python train.py --d_model=160 --activation="gelu" --norm="layernorm" --init_std_qkv=0.0358 --init_std_o=0.00702 --init_std_up=0.0358 --optimizer="muon_variant" --lr=0.00691 --lr_mult_o=2.0 --lr_head=0.00766 --decay_shape="sqrt" --batch_tokens=16384 --seq_len=512
MLP neurons of a small language model. Each row is named by its layer, matrix (up: input weights; down: output weights) and neuron, and shows model dimensions 16-143. Each number is 200 + 30 x the weight over its row's rms, rounded and kept within 0 to 999.
Before each neuron's rows, "fires after" lists the tokens most often just before its 100 highest values on Wikipedia text that the model never trained on.

fires after: " p", " e", "r", "p", "per"
L8.up345,151,205,215,168,200,197,154,203,209,204,219,175,192,274,232,188,178,161,239,131,187,262,214,243,259,200,162,194,227,215,222,187,168,214,194,238,169,233,165,177,139,218,206,161,221,128,155,159,198,212,245,195,232,167,178,263,206,188,167,220,192,209,184,207,246,166,194,208,223,191,199,248,231,199,183,192,213,175,247,216,178,212,194,243,222,195,201,194,224,159,213,235,213,261,210,183,197,178,215,209,181,281,206,147,231,213,198,172,185,172,180,248,227,240,203,196,180,219,183,246,205,211,206,232,206,199,188,205
L8.down345,130,205,219,256,203,217,209,171,223,155,159,187,173,202,207,220,215,227,152,145,212,252,239,166,239,181,198,164,161,173,203,240,187,218,222,243,197,151,208,221,253,201,247,183,213,166,209,163,155,189,185,149,204,181,196,163,212,218,160,225,200,180,179,189,256,174,261,204,201,198,218,191,198,244,196,232,138,171,208,202,223,199,166,207,242,202,182,221,167,186,182,211,177,219,190,240,229,229,194,194,197,191,173,218,194,265,168,185,227,145,224,181,198,240,248,138,183,223,177,178,144,194,195,218,175,222,220,219

fires after: "an", "n", "l", " ", " n", "j"
L7.up384,199,133,200,222,193,157,201,118,239,187,194,202,167,216,212,182,159,235,255,203,255,228,160,204,201,217,216,172,238,217,234,195,233,230,236,217,259,239,170,146,163,195,183,269,166,254,207,198,243,209,175,173,196,155,239,194,186,191,271,139,206,217,196,256,176,164,191,165,171,194,195,158,169,226,220,215,154,205,218,224,238,191,206,218,157,189,214,173,180,238,225,189,202,243,212,210,179,194,150,221,194,151,218,177,198,139,166,218,222,190,219,197,194,200,178,207,204,178,229,155,155,243,199,194,192,206,235,228
L7.down384,179,176,191,199,253,211,211,197,225,180,207,189,206,215,151,182,244,179,172,223,170,183,235,213,257,159,216,225,237,160,188,202,188,194,212,230,182,179,163,208,273,223,226,168,211,173,180,185,174,214,291,183,186,219,160,213,215,197,185,191,191,235,239,184,176,214,212,185,156,231,197,179,207,204,176,214,241,215,177,191,152,218,148,207,198,251,180,221,215,264,154,209,185,200,137,174,204,146,228,210,168,204,184,207,202,189,192,210,177,192,177,236,238,242,233,154,185,137,158,232,243,242,219,193,167,216,187,176

fires after: " A", " p", " y", " M", "p"
L7.up329,171,238,228,238,195,166,146,202,196,216,176,219,208,211,196,205,118,150,233,216,209,209,148,237,200,254,223,156,226,216,180,218,205,236,149,184,234,204,209,169,176,200,207,201,184,190,183,164,215,220,210,184,234,183,182,231,149,224,167,150,233,188,221,134,210,228,186,170,174,253,152,232,209,177,195,191,176,230,280,184,188,183,233,243,176,215,192,205,279,197,220,198,201,208,211,221,214,192,163,202,244,237,178,182,177,232,180,209,217,213,196,241,166,201,215,183,224,176,172,170,219,178,173,191,163,223,188,230
L7.down329,269,247,195,269,197,227,146,216,220,225,203,154,162,256,202,226,198,188,239,196,163,193,257,144,169,225,200,153,235,227,181,183,179,243,127,159,207,176,142,198,187,203,288,221,158,153,193,241,205,209,200,220,266,192,136,181,218,194,259,207,209,200,224,237,225,173,174,162,208,207,223,203,197,189,180,242,181,234,181,208,190,170,232,227,232,217,215,168,187,204,191,199,180,209,165,206,176,219,243,162,163,190,210,206,175,207,156,227,248,168,175,191,182,204,221,223,168,169,208,194,171,209,167,232,208,193,176,228

fires after: " p", " o", " O", "n", " P", " d"
L7.up116,146,182,188,227,238,209,176,165,216,234,152,193,160,201,182,225,171,217,223,213,212,260,247,203,207,220,208,208,180,151,190,153,186,188,149,198,177,270,135,125,163,134,208,198,188,162,199,182,164,210,227,199,195,202,228,225,180,128,211,203,232,221,211,186,203,166,246,175,203,181,189,207,223,158,168,151,240,125,193,216,197,198,179,228,190,191,209,226,173,204,184,192,250,158,198,237,205,217,221,192,186,241,157,186,223,205,203,203,171,222,225,200,189,199,185,218,194,236,239,159,177,178,225,191,189,202,222,183
L7.down116,212,200,197,196,199,193,239,197,228,225,229,194,163,201,186,220,222,134,247,209,183,224,225,182,211,218,153,186,178,217,220,197,146,150,192,175,155,220,172,198,234,238,199,212,260,183,218,215,190,156,210,208,161,153,219,202,282,216,242,223,160,223,244,161,180,187,178,215,227,180,147,166,193,163,237,207,209,208,176,193,235,181,185,221,196,294,217,180,240,240,199,206,193,180,186,197,193,240,205,205,165,209,159,189,148,249,168,190,182,204,179,175,216,199,177,233,174,205,170,191,164,228,216,261,200,222,160,241

fires after: " |", "an", "."
L7.up324,235,202,198,192,162,190,230,186,191,172,177,202,231,189,239,169,169,162,200,209,151,257,253,243,202,204,167,157,202,197,230,166,147,200,187,194,206,184,204,167,178,218,217,162,190,244,175,209,161,178,169,194,222,199,212,227,190,260,236,235,137,209,178,182,217,211,192,229,163,210,208,239,173,196,220,147,221,194,165,236,207,213,182,205,166,203,232,178,224,203,234,182,231,220,200,210,248,203,224,196,177,218,135,203,159,209,209,167,193,194,174,182,227,221,158,188,167,148,192,158,204,220,255,209,153,209,167,254
L7.down324,169,200,205,187,236,204,181,222,204,172,165,167,208,186,204,220,225,237,160,193,207,153,188,183,211,119,203,186,158,191,144,268,193,214,228,232,164,182,218,221,147,277,168,213,217,161,187,212,253,233,260,215,143,225,204,157,144,252,211,189,190,184,249,249,196,215,203,181,153,220,133,176,220,251,206,194,218,167,181,196,206,172,166,155,169,224,199,207,160,235,230,231,203,220,205,208,204,185,152,247,231,137,210,203,180,166,241,188,201,191,185,232,171,219,190,212,182,216,212,192,193,240,177,189,267,185,167,217

fires after: " f", " s", " j", "f", "en"
L3.up27,247,211,218,184,211,170,238,182,207,153,199,216,165,241,190,166,176,191,158,161,239,218,230,169,200,199,203,176,219,152,244,196,189,168,220,200,202,163,210,170,246,183,229,217,238,163,181,163,229,177,206,199,130,219,152,205,249,220,169,177,276,171,229,197,182,198,235,257,209,197,216,166,171,166,174,206,160,186,238,235,242,222,181,255,180,131,171,260,224,196,179,171,209,229,174,172,173,172,207,180,224,156,182,214,199,186,226,210,197,175,205,256,212,206,200,187,184,215,173,141,203,235,242,202,171,222,232,174
L3.down27,159,193,233,187,166,205,168,175,183,202,200,164,191,246,171,189,233,208,162,237,226,154,198,232,194,217,194,180,186,189,212,177,246,231,231,243,159,177,217,194,189,291,216,180,195,164,230,228,214,222,185,203,249,157,130,141,236,217,183,201,238,233,201,216,127,178,173,210,217,198,221,180,222,219,218,180,188,241,199,275,135,198,241,198,239,202,214,266,208,208,223,220,220,202,196,211,185,205,144,174,213,236,206,220,171,199,241,217,178,217,189,162,162,190,216,144,221,206,255,188,207,245,179,242,207,186,186,175

fires after: " G", " R", " O", "y", " r", " Sp"
L3.up335,206,198,183,247,185,247,180,219,269,141,227,191,227,161,190,181,263,171,177,197,167,207,265,169,192,174,171,202,214,131,241,232,197,188,160,200,191,197,241,153,168,239,179,256,219,223,177,226,177,165,155,198,148,219,188,162,207,208,208,216,216,259,170,169,158,144,249,228,179,216,172,230,235,193,283,206,267,222,175,218,207,173,178,202,175,205,220,172,202,154,186,180,196,196,226,195,180,169,144,193,185,181,219,208,186,195,224,185,217,202,179,195,193,182,221,261,187,200,228,236,178,234,164,148,218,185,194,208
L3.down335,191,197,147,220,261,187,192,208,198,167,245,159,153,209,284,250,251,240,184,154,189,228,203,215,221,207,137,190,165,205,153,198,192,196,201,188,197,139,181,166,139,237,223,192,201,130,216,245,191,198,194,237,208,198,171,205,196,217,189,225,172,210,190,208,177,193,189,182,162,193,201,221,221,215,181,204,199,192,168,239,182,248,238,194,163,164,223,219,211,198,260,256,186,206,210,212,241,199,183,263,169,192,213,186,187,173,236,223,200,195,187,188,162,204,165,225,165,224,133,200,218,285,210,231,208,180,226,213

fires after: "in", "re", "f", " s", "en"
L3.up227,197,217,246,184,198,179,199,197,177,159,212,202,192,229,224,230,222,188,160,182,171,203,256,173,190,180,192,206,256,148,268,201,212,158,159,204,220,254,178,192,255,202,186,236,211,244,242,240,256,240,182,170,169,267,195,245,181,193,177,151,208,213,225,212,201,211,194,147,231,200,191,191,204,243,173,223,141,186,129,162,188,198,212,212,246,186,189,196,240,230,152,188,194,230,206,205,196,186,199,208,231,242,233,190,191,234,197,195,194,214,228,190,184,162,223,178,142,196,178,230,216,222,199,215,245,211,171,183
L3.down227,211,184,227,187,171,172,118,224,190,207,213,165,213,194,216,205,184,228,180,168,175,177,182,206,159,218,194,220,217,207,188,239,232,184,177,227,245,173,226,222,179,195,214,204,158,144,196,207,263,257,159,219,188,199,165,182,210,245,167,229,198,199,169,198,209,191,207,250,221,228,241,237,170,137,222,200,215,228,199,219,204,178,163,161,202,186,200,232,152,258,150,252,217,190,188,193,218,217,236,169,193,129,207,141,255,195,207,155,205,162,235,184,136,208,137,200,247,215,228,204,191,216,257,234,216,205,232,181

fires after: "es", "f", " f", " h", "s", " s"
L3.up234,201,222,217,154,189,197,225,135,181,204,248,134,228,197,170,159,206,206,204,184,185,176,194,151,214,213,197,232,233,191,236,211,173,208,215,224,211,172,200,145,188,213,278,265,204,190,133,178,267,198,205,157,198,216,174,204,183,163,248,207,229,156,212,218,197,214,189,237,173,158,151,224,206,173,187,191,144,221,233,226,212,229,195,199,201,136,179,233,192,199,179,236,208,207,187,193,204,200,244,205,167,150,180,191,217,179,204,225,151,224,174,206,209,269,130,211,214,169,230,194,166,197,283,164,172,180,213,259
L3.down234,206,246,127,217,167,176,189,202,218,234,182,136,240,184,215,200,213,240,195,187,195,174,236,164,155,264,212,156,202,219,189,202,228,183,203,191,231,233,212,206,220,255,249,187,195,245,173,158,223,179,192,184,217,176,197,193,245,167,214,214,213,180,217,202,210,229,192,243,216,198,223,207,238,142,254,185,163,195,186,249,173,211,240,202,232,189,251,229,211,127,177,216,219,139,225,181,164,196,192,204,157,234,188,190,195,246,245,169,236,200,223,263,189,201,224,153,223,167,264,275,183,210,183,228,142,218,207,160

fires after: " F", " s", " f", "F", " M", "f"
L3.up135,170,216,268,200,142,200,176,227,263,231,200,222,183,240,179,189,192,165,147,159,201,241,245,203,207,183,237,174,215,177,223,264,196,207,196,245,209,197,140,254,223,201,197,225,188,181,203,163,253,194,156,215,178,147,200,171,151,215,198,197,202,186,218,194,177,219,245,210,148,216,201,217,185,164,201,206,200,215,239,249,206,134,171,204,215,235,199,199,229,208,206,164,214,214,274,135,198,188,203,220,191,161,183,185,198,171,268,196,192,226,205,231,176,206,213,149,210,221,188,190,172,253,235,192,177,144,201,224
L3.down135,214,184,221,215,241,243,206,177,200,210,169,194,211,237,218,176,216,175,159,154,214,173,183,212,194,151,188,225,159,164,201,212,267,201,237,184,240,238,175,232,230,200,233,240,213,150,193,192,178,188,190,198,172,208,160,155,229,200,195,184,203,166,202,211,142,241,211,255,161,234,201,189,211,208,231,205,163,204,223,176,217,202,191,163,166,151,194,195,224,187,232,192,218,185,220,197,147,253,227,187,202,221,232,229,127,187,163,199,219,170,184,137,153,168,171,168,188,265,167,195,183,197,236,179,239,159,190,232

fires after: "g", "i", " C", "G"
L7.up52,204,161,161,200,186,201,213,194,197,144,192,215,204,256,191,190,209,228,230,180,213,216,213,205,190,245,187,162,173,181,229,209,209,186,227,217,206,243,212,191,227,196,158,212,190,141,216,189,158,195,190,212,204,241,173,204,164,229,218,188,195,240,147,293,185,177,237,220,186,163,218,203,212,211,236,195,126,156,198,206,203,193,221,213,253,215,223,179,214,251,208,213,241,179,189,178,235,151,216,168,226,177,237,143,223,214,203,210,171,210,195,127,202,186,173,238,195,210,205,193,204,208,154,216,178,138,269,116
L7.down52,223,188,211,190,242,135,191,196,204,189,215,167,182,182,194,196,240,213,174,182,214,160,177,181,219,151,178,165,271,189,208,257,221,199,203,221,144,200,173,201,225,187,223,161,208,243,215,221,141,185,155,178,184,203,184,194,175,192,178,263,167,218,223,168,243,226,140,168,171,209,150,166,233,230,176,227,207,157,190,202,171,209,206,174,220,174,199,211,171,179,163,236,144,207,213,264,233,199,229,178,181,191,207,204,166,198,166,234,223,185,225,174,226,148,201,203,133,189,271,227,178,207,190,204,246,182,203,215

fires after: " f", " F", "i", "f", "oc", "e"
L2.up161,196,172,194,188,204,228,153,225,177,191,209,162,232,170,215,222,206,195,228,143,200,150,166,162,212,205,256,153,172,135,251,175,209,204,239,236,193,171,181,217,264,164,184,277,194,172,236,160,230,236,149,235,192,216,180,173,147,196,175,179,146,174,186,237,145,206,208,227,202,159,210,186,170,221,209,246,188,192,230,145,226,250,213,169,200,208,234,218,205,214,186,172,215,164,181,225,214,226,212,249,214,187,166,113,199,189,174,246,197,212,201,228,221,159,161,242,225,235,173,200,195,153,189,211,217,192,192,223
L2.down161,242,175,198,235,195,148,208,178,155,171,201,221,199,175,184,223,200,197,210,209,232,212,202,220,211,218,173,202,152,170,184,192,186,158,203,185,197,224,168,129,203,200,211,205,186,132,182,202,220,191,236,233,207,215,217,207,189,175,198,139,151,205,176,198,175,160,210,178,165,181,225,223,213,248,168,227,127,204,215,150,191,242,280,187,205,289,203,165,190,233,187,166,230,173,132,198,179,187,234,159,173,174,257,157,193,146,223,212,222,275,211,212,189,135,201,238,237,232,217,251,218,189,167,203,265,257,198,226

fires after: " d", " R", " D", " B", " P"
L6.up40,175,189,184,197,207,242,164,207,206,189,181,177,212,237,210,214,135,241,194,229,229,195,220,189,159,178,209,177,203,182,112,236,265,161,179,185,252,241,167,190,136,171,169,148,198,192,178,216,183,184,188,220,156,181,200,210,172,193,191,173,158,263,150,174,223,216,214,212,169,236,194,210,251,173,166,212,253,171,237,218,236,229,231,213,178,119,234,189,247,237,218,223,192,207,169,233,170,169,223,205,229,222,215,241,251,214,201,164,183,198,217,149,153,238,220,245,235,213,165,209,198,251,165,174,216,217,200,202
L6.down40,233,188,217,224,212,171,288,226,172,183,211,131,211,231,186,230,254,231,187,150,184,219,202,241,212,177,169,234,213,210,214,169,193,191,228,208,209,224,184,207,160,188,182,150,190,145,184,192,240,160,233,208,189,204,222,217,248,192,214,236,175,206,230,264,197,218,232,241,237,138,174,250,141,230,268,187,216,212,208,149,218,173,214,148,138,238,212,237,186,187,209,209,232,200,199,179,223,192,218,189,211,223,168,202,194,203,162,215,185,182,183,186,209,178,211,203,193,261,195,178,202,172,253,200,221,236,202,184

fires after: "ar", "r", " F", " cl", "u", " f"
L2.up433,232,228,191,177,223,215,184,170,187,249,174,207,169,210,247,213,201,188,249,214,187,193,157,244,237,173,240,135,237,224,205,146,186,212,255,179,221,185,167,189,236,193,199,202,237,254,219,188,197,174,167,200,184,154,214,197,176,160,201,245,184,204,175,207,183,229,154,203,180,235,204,177,155,227,229,227,195,212,217,248,159,208,223,182,199,174,192,187,258,152,154,184,138,206,184,186,156,242,210,265,230,190,182,188,180,154,199,240,179,268,188,230,205,209,138,256,209,175,170,182,229,221,258,161,230,164,245,197
L2.down433,211,218,177,183,186,152,185,187,195,202,226,255,216,220,209,159,144,173,170,222,220,218,203,190,254,199,209,142,187,222,128,209,184,195,178,255,232,157,155,237,195,191,215,210,179,182,196,201,178,213,220,256,151,269,237,240,162,215,167,160,140,202,192,180,197,188,193,228,150,202,182,208,228,232,231,231,220,201,186,210,208,207,255,219,202,224,177,196,209,198,171,180,173,190,224,204,158,250,200,273,220,246,140,205,218,201,200,205,186,192,215,202,256,223,152,184,194,185,250,273,233,194,133,237,200,226,189,179

fires after: " s", " in", "f", " f", " v", " "
L2.up413,215,186,212,200,160,153,203,220,175,182,203,185,168,211,216,214,205,186,184,186,171,189,193,193,134,196,175,220,173,206,231,251,206,163,200,170,171,265,242,185,170,181,252,162,198,200,132,208,221,180,233,173,198,215,189,218,170,189,186,189,218,174,215,178,143,194,188,239,199,236,197,229,190,196,153,199,146,233,220,227,273,199,191,247,235,225,217,235,170,179,195,198,150,244,194,141,238,166,248,199,197,184,222,219,165,153,177,137,229,210,212,233,199,264,200,216,154,195,166,185,243,181,265,227,168,157,217,194
L2.down413,185,226,183,234,180,211,199,240,144,171,173,212,217,92,207,152,242,218,210,232,168,214,224,240,218,222,171,254,188,186,198,231,140,212,266,220,238,210,215,240,194,261,276,170,196,178,231,233,179,227,197,249,212,164,229,227,201,169,182,186,216,203,142,236,218,255,197,212,224,188,198,151,178,172,219,192,218,204,192,214,194,221,147,181,180,189,184,171,208,124,213,257,197,203,175,172,136,205,214,210,147,219,205,168,193,227,166,201,160,202,168,189,222,180,171,201,237,189,212,222,228,196,170,201,202,188,214,200

fires after: " b", " m", " t", "b", "s"
L3.up192,216,199,186,200,218,198,181,244,190,153,225,196,193,266,190,189,197,201,134,187,215,225,272,186,213,201,239,192,175,158,233,224,182,180,243,203,221,189,193,215,173,247,265,163,166,192,168,200,202,203,152,219,214,191,201,238,110,186,229,173,214,151,163,168,165,183,213,227,221,135,202,212,165,237,200,173,176,235,222,137,208,191,220,222,171,199,221,168,193,190,197,240,197,204,149,179,223,194,186,251,237,191,161,189,198,223,226,192,172,205,208,232,157,249,239,202,155,187,192,215,216,274,223,209,238,144,184,200
L3.down192,255,231,209,189,216,284,192,226,219,254,207,180,212,184,231,179,178,249,176,195,175,228,173,217,165,159,195,223,183,248,190,222,177,194,194,165,163,238,140,192,181,298,198,172,159,194,186,183,222,172,207,132,192,192,176,235,188,185,184,198,148,167,203,213,246,221,225,226,252,159,225,127,213,198,161,173,209,220,217,158,178,257,258,230,217,213,188,156,178,206,187,182,155,170,191,188,211,189,201,213,205,234,228,178,234,231,166,190,179,171,209,217,196,201,201,200,210,246,208,171,194,211,226,149,230,232,239,188

fires after: "ar", " f", "i", " h", " v", " M"
L2.up492,220,247,220,183,226,190,253,200,174,200,260,142,239,224,188,190,236,155,198,204,214,194,194,214,180,193,245,200,232,262,180,271,212,167,230,179,209,158,163,138,209,173,250,254,189,198,248,188,185,180,245,205,173,203,218,211,151,190,171,167,191,121,198,220,219,256,175,196,169,183,126,237,212,236,233,170,207,206,230,205,178,202,203,241,163,231,222,202,187,231,128,198,220,188,223,169,202,221,213,201,208,232,185,197,212,178,173,217,185,230,204,188,195,163,187,235,187,206,162,192,206,128,200,134,207,210,217,173
L2.down492,215,170,233,256,177,175,205,199,213,197,222,263,195,146,203,203,185,188,216,163,169,124,157,276,184,195,199,223,184,185,162,203,204,192,197,209,219,191,215,174,197,198,212,178,221,196,219,205,187,135,172,227,165,217,193,166,204,194,152,181,180,206,265,195,180,275,199,184,218,139,230,265,214,169,215,195,186,202,181,210,201,193,230,167,171,231,181,209,221,217,137,180,237,231,246,195,225,237,223,203,197,213,193,243,180,182,167,163,196,248,164,200,221,268,139,180,169,184,199,262,190,208,174,189,233,256,188,125

fires after: "l", " L", "al", "ran", " |", "an"
L7.up81,216,179,187,171,193,179,217,201,188,215,234,225,176,151,207,203,215,156,217,214,217,249,212,212,185,202,255,182,193,180,226,213,215,205,206,186,198,168,169,189,143,147,198,218,179,205,199,142,179,167,145,189,177,254,224,266,203,163,230,215,182,208,220,238,158,231,260,226,139,256,198,224,152,178,183,180,232,202,227,163,207,172,204,215,146,167,212,184,218,227,223,164,201,196,258,196,211,212,225,179,230,195,228,221,141,174,145,193,243,197,185,165,212,231,195,233,217,152,221,226,203,200,235,154,156,234,205,276
L7.down81,241,179,220,169,233,228,213,207,179,213,241,208,204,209,145,171,182,202,194,222,230,206,226,200,231,250,225,224,187,250,206,172,199,167,167,234,162,161,150,200,259,178,197,227,270,181,212,172,200,167,196,186,164,158,254,232,250,180,211,241,226,165,227,188,198,193,183,211,229,193,164,216,185,229,177,209,185,233,210,247,186,213,211,151,135,218,206,274,210,256,190,247,177,165,175,196,160,187,177,169,165,202,193,196,243,168,216,166,178,182,155,136,180,163,188,197,162,230,193,161,267,213,208,219,246,243,211,167

fires after: " p", " the", "und", " P", " The"
L7.up430,159,202,152,244,201,190,217,227,263,183,218,222,218,221,189,216,219,253,191,200,195,220,198,220,194,194,226,190,228,194,159,184,150,219,245,232,186,219,174,161,183,177,227,184,195,130,189,233,183,240,185,170,196,236,150,248,222,201,222,206,181,188,249,192,203,210,258,245,219,197,174,242,214,192,248,124,202,179,186,196,201,162,186,223,197,194,166,199,192,188,151,217,262,204,191,238,196,172,204,186,147,242,140,234,200,209,232,153,212,170,206,140,147,204,208,211,270,192,163,249,196,181,165,195,211,163,162,166
L7.down430,188,149,152,216,164,168,208,221,166,178,250,187,121,265,203,196,209,191,236,223,217,227,251,198,206,193,181,201,228,218,160,196,164,227,126,179,212,174,193,216,123,200,135,166,146,204,232,215,186,180,181,181,195,184,214,190,250,179,191,163,214,182,247,207,214,197,214,186,140,207,192,197,238,191,233,135,194,195,223,189,199,182,226,214,216,260,240,201,196,196,226,159,208,206,190,234,169,194,220,164,182,220,172,219,204,188,192,143,278,168,268,204,190,204,207,187,251,216,184,195,225,225,157,203,211,174,144,235

fires after: " G", " g", " C", "G", " ", "ro"
L3.up172,235,220,217,188,182,191,180,166,213,239,244,183,256,210,154,208,184,234,180,153,202,160,210,183,193,202,180,211,229,204,211,222,192,152,202,173,155,165,231,196,210,278,202,241,193,178,215,180,165,189,186,224,216,265,241,161,213,214,192,190,178,272,183,208,182,188,195,236,167,225,245,222,232,243,251,178,179,153,233,141,211,191,182,188,235,166,228,148,147,244,234,228,206,123,219,219,214,177,193,252,210,142,235,217,218,135,225,226,232,172,206,183,206,226,212,186,196,195,256,213,169,234,208,215,200,129,178,188
L3.down172,201,171,209,195,210,197,225,219,227,193,168,228,205,283,173,201,206,134,177,161,164,205,237,237,200,154,217,212,181,263,225,268,192,182,186,162,194,221,230,155,237,190,250,217,234,199,205,178,227,217,207,194,193,213,182,155,208,137,144,222,226,156,163,237,198,177,225,216,156,216,209,176,220,207,212,261,154,245,189,219,151,196,213,200,228,185,179,197,213,206,234,181,209,172,228,247,248,152,136,199,166,190,222,183,157,220,166,178,195,275,219,203,249,174,229,223,195,254,152,255,177,188,190,192,228,200,213,193

fires after: "ar", "i", " s", "f", "ount", " b"
L2.up71,179,229,232,165,238,196,188,225,199,157,226,240,224,203,191,226,231,131,176,206,179,163,167,236,171,174,221,241,285,151,229,253,219,181,250,220,168,209,186,173,237,210,147,230,214,245,215,211,219,163,175,197,213,240,191,172,132,174,203,168,230,218,245,192,153,223,196,211,138,166,200,198,242,187,204,188,181,201,188,164,212,156,238,271,197,207,220,212,218,249,163,210,197,190,209,178,184,189,219,256,167,190,212,208,193,156,240,254,201,172,170,271,160,135,207,217,210,218,152,216,179,240,200,226,237,175,171,172
L2.down71,245,185,202,158,199,193,180,241,174,207,189,198,204,163,225,164,166,206,200,198,193,192,180,272,171,213,172,226,242,204,231,171,146,214,220,193,180,237,159,168,221,216,167,225,182,210,154,247,173,203,199,181,227,240,210,190,227,220,196,161,195,198,194,204,189,191,236,280,203,222,188,220,263,193,220,183,188,186,179,229,251,235,203,178,208,230,168,218,159,199,259,228,195,216,200,241,225,180,257,250,175,217,215,281,180,186,241,176,213,170,212,201,211,140,180,172,194,227,212,153,190,217,179,247,120,211,235,171

fires after: " F", " N", " f", " C", "em", "F"
L2.up431,229,165,272,193,185,261,215,196,210,239,140,173,184,170,192,168,185,221,199,215,207,192,185,144,208,187,187,194,255,235,199,206,214,228,255,221,152,157,172,218,251,158,237,252,242,172,239,191,254,224,188,164,182,168,206,200,192,145,261,225,206,208,166,238,209,173,205,241,174,256,188,209,206,179,160,189,221,220,206,177,170,171,143,265,246,186,191,178,233,196,234,243,157,217,199,166,208,225,217,187,189,183,178,166,186,218,208,249,164,222,198,221,198,152,220,166,238,203,219,200,172,232,204,183,151,204,257,215
L2.down431,253,157,179,177,191,174,275,166,215,181,166,225,146,243,234,230,227,209,229,196,174,160,216,157,170,230,236,217,197,154,141,214,232,176,237,209,177,203,229,263,220,169,248,185,204,204,191,148,214,193,208,195,192,196,182,165,248,162,250,198,236,173,203,197,131,230,189,254,181,238,164,216,138,183,244,165,202,168,185,232,192,214,221,184,231,212,218,217,205,159,236,183,214,187,201,239,147,181,174,194,217,248,212,216,191,248,208,153,191,252,225,198,189,205,239,158,190,200,197,194,204,247,150,191,223,175,179,233

fires after: " F", " f", "'", "at", "3"
L2.up489,207,172,203,207,214,204,223,206,185,192,210,215,173,199,160,248,224,181,150,214,263,217,135,190,176,196,214,185,200,251,227,218,190,180,204,200,147,216,191,211,198,201,248,225,199,244,227,203,235,177,198,193,186,146,217,186,156,158,202,226,207,247,150,168,214,186,160,206,151,238,207,177,186,182,221,210,201,163,192,152,146,166,157,214,179,205,220,171,220,175,188,151,189,191,240,222,219,226,265,175,226,215,136,191,199,184,239,227,176,206,268,226,207,196,192,162,193,261,186,164,205,237,244,219,162,211,159,208
L2.down489,223,217,203,226,214,180,205,237,224,222,219,187,225,268,222,180,175,154,213,202,183,197,166,218,219,219,238,192,169,230,227,181,241,174,229,159,198,181,199,176,141,190,136,153,229,198,231,195,142,173,197,200,222,235,212,199,202,214,202,198,199,199,186,191,110,279,238,206,226,214,155,200,151,182,215,195,205,162,248,234,215,180,221,193,181,169,215,176,251,207,152,206,241,222,216,192,254,182,174,162,229,241,245,211,202,242,175,169,168,226,183,215,178,228,181,204,186,160,135,162,230,177,170,169,148,246,203,215

fires after: " P", " p", " ", "S", "m", " F"
L2.up134,156,191,180,187,217,238,216,146,169,210,202,216,190,139,152,166,202,277,210,199,194,223,173,235,228,184,206,183,170,217,192,152,160,212,190,173,135,181,168,204,211,193,248,187,168,249,180,174,215,219,173,200,222,240,174,233,193,165,202,206,177,217,160,166,223,171,211,250,142,237,223,183,213,175,204,212,148,180,244,221,224,267,130,250,223,232,185,222,166,198,200,221,189,143,228,215,195,198,210,207,179,192,204,219,224,128,173,163,214,218,194,208,205,220,147,237,205,177,259,206,197,171,294,233,230,192,230,191
L2.down134,166,156,134,181,258,188,214,177,167,153,173,178,167,195,160,224,214,235,230,214,216,193,247,238,167,221,189,201,206,241,145,204,171,220,183,155,215,264,239,223,157,189,185,173,224,241,261,193,152,227,199,264,213,201,209,206,205,200,161,178,158,162,188,190,223,190,212,213,186,187,204,261,195,170,210,192,189,197,199,216,223,158,175,209,164,207,172,144,253,235,197,208,227,201,161,205,207,263,215,195,225,210,172,175,168,184,179,201,165,207,185,225,192,249,212,244,207,181,207,161,220,178,256,237,192,224,186,187

fires after: "os", " p", "rom", "n", "in", "un"
L7.up358,118,202,256,198,177,198,165,193,263,220,150,183,231,169,208,185,147,182,218,186,139,233,211,216,222,227,148,219,153,200,224,175,207,227,230,209,166,223,165,207,205,171,218,208,178,222,160,255,179,253,298,173,225,241,168,175,203,214,213,188,176,195,183,203,225,167,239,162,249,174,214,164,224,204,185,196,178,188,191,165,206,160,212,188,223,191,206,245,157,173,201,187,239,169,237,218,196,157,199,179,180,221,234,210,297,152,220,199,167,181,167,186,223,213,182,223,215,207,163,191,187,190,213,193,235,186,181,221
L7.down358,157,172,161,223,183,162,212,216,222,219,166,202,225,161,214,256,210,251,171,234,199,183,184,182,151,175,182,257,185,217,231,182,187,220,179,221,172,144,167,230,170,199,240,163,226,216,213,224,182,194,194,201,201,179,266,128,210,178,199,213,233,213,140,236,182,224,156,220,169,178,182,168,250,239,231,227,184,186,227,164,220,125,183,194,193,186,175,188,224,186,214,201,197,177,218,181,196,252,228,230,208,201,174,196,176,189,199,217,222,139,160,186,167,201,163,228,174,258,211,211,218,205,228,180,170,244,237,197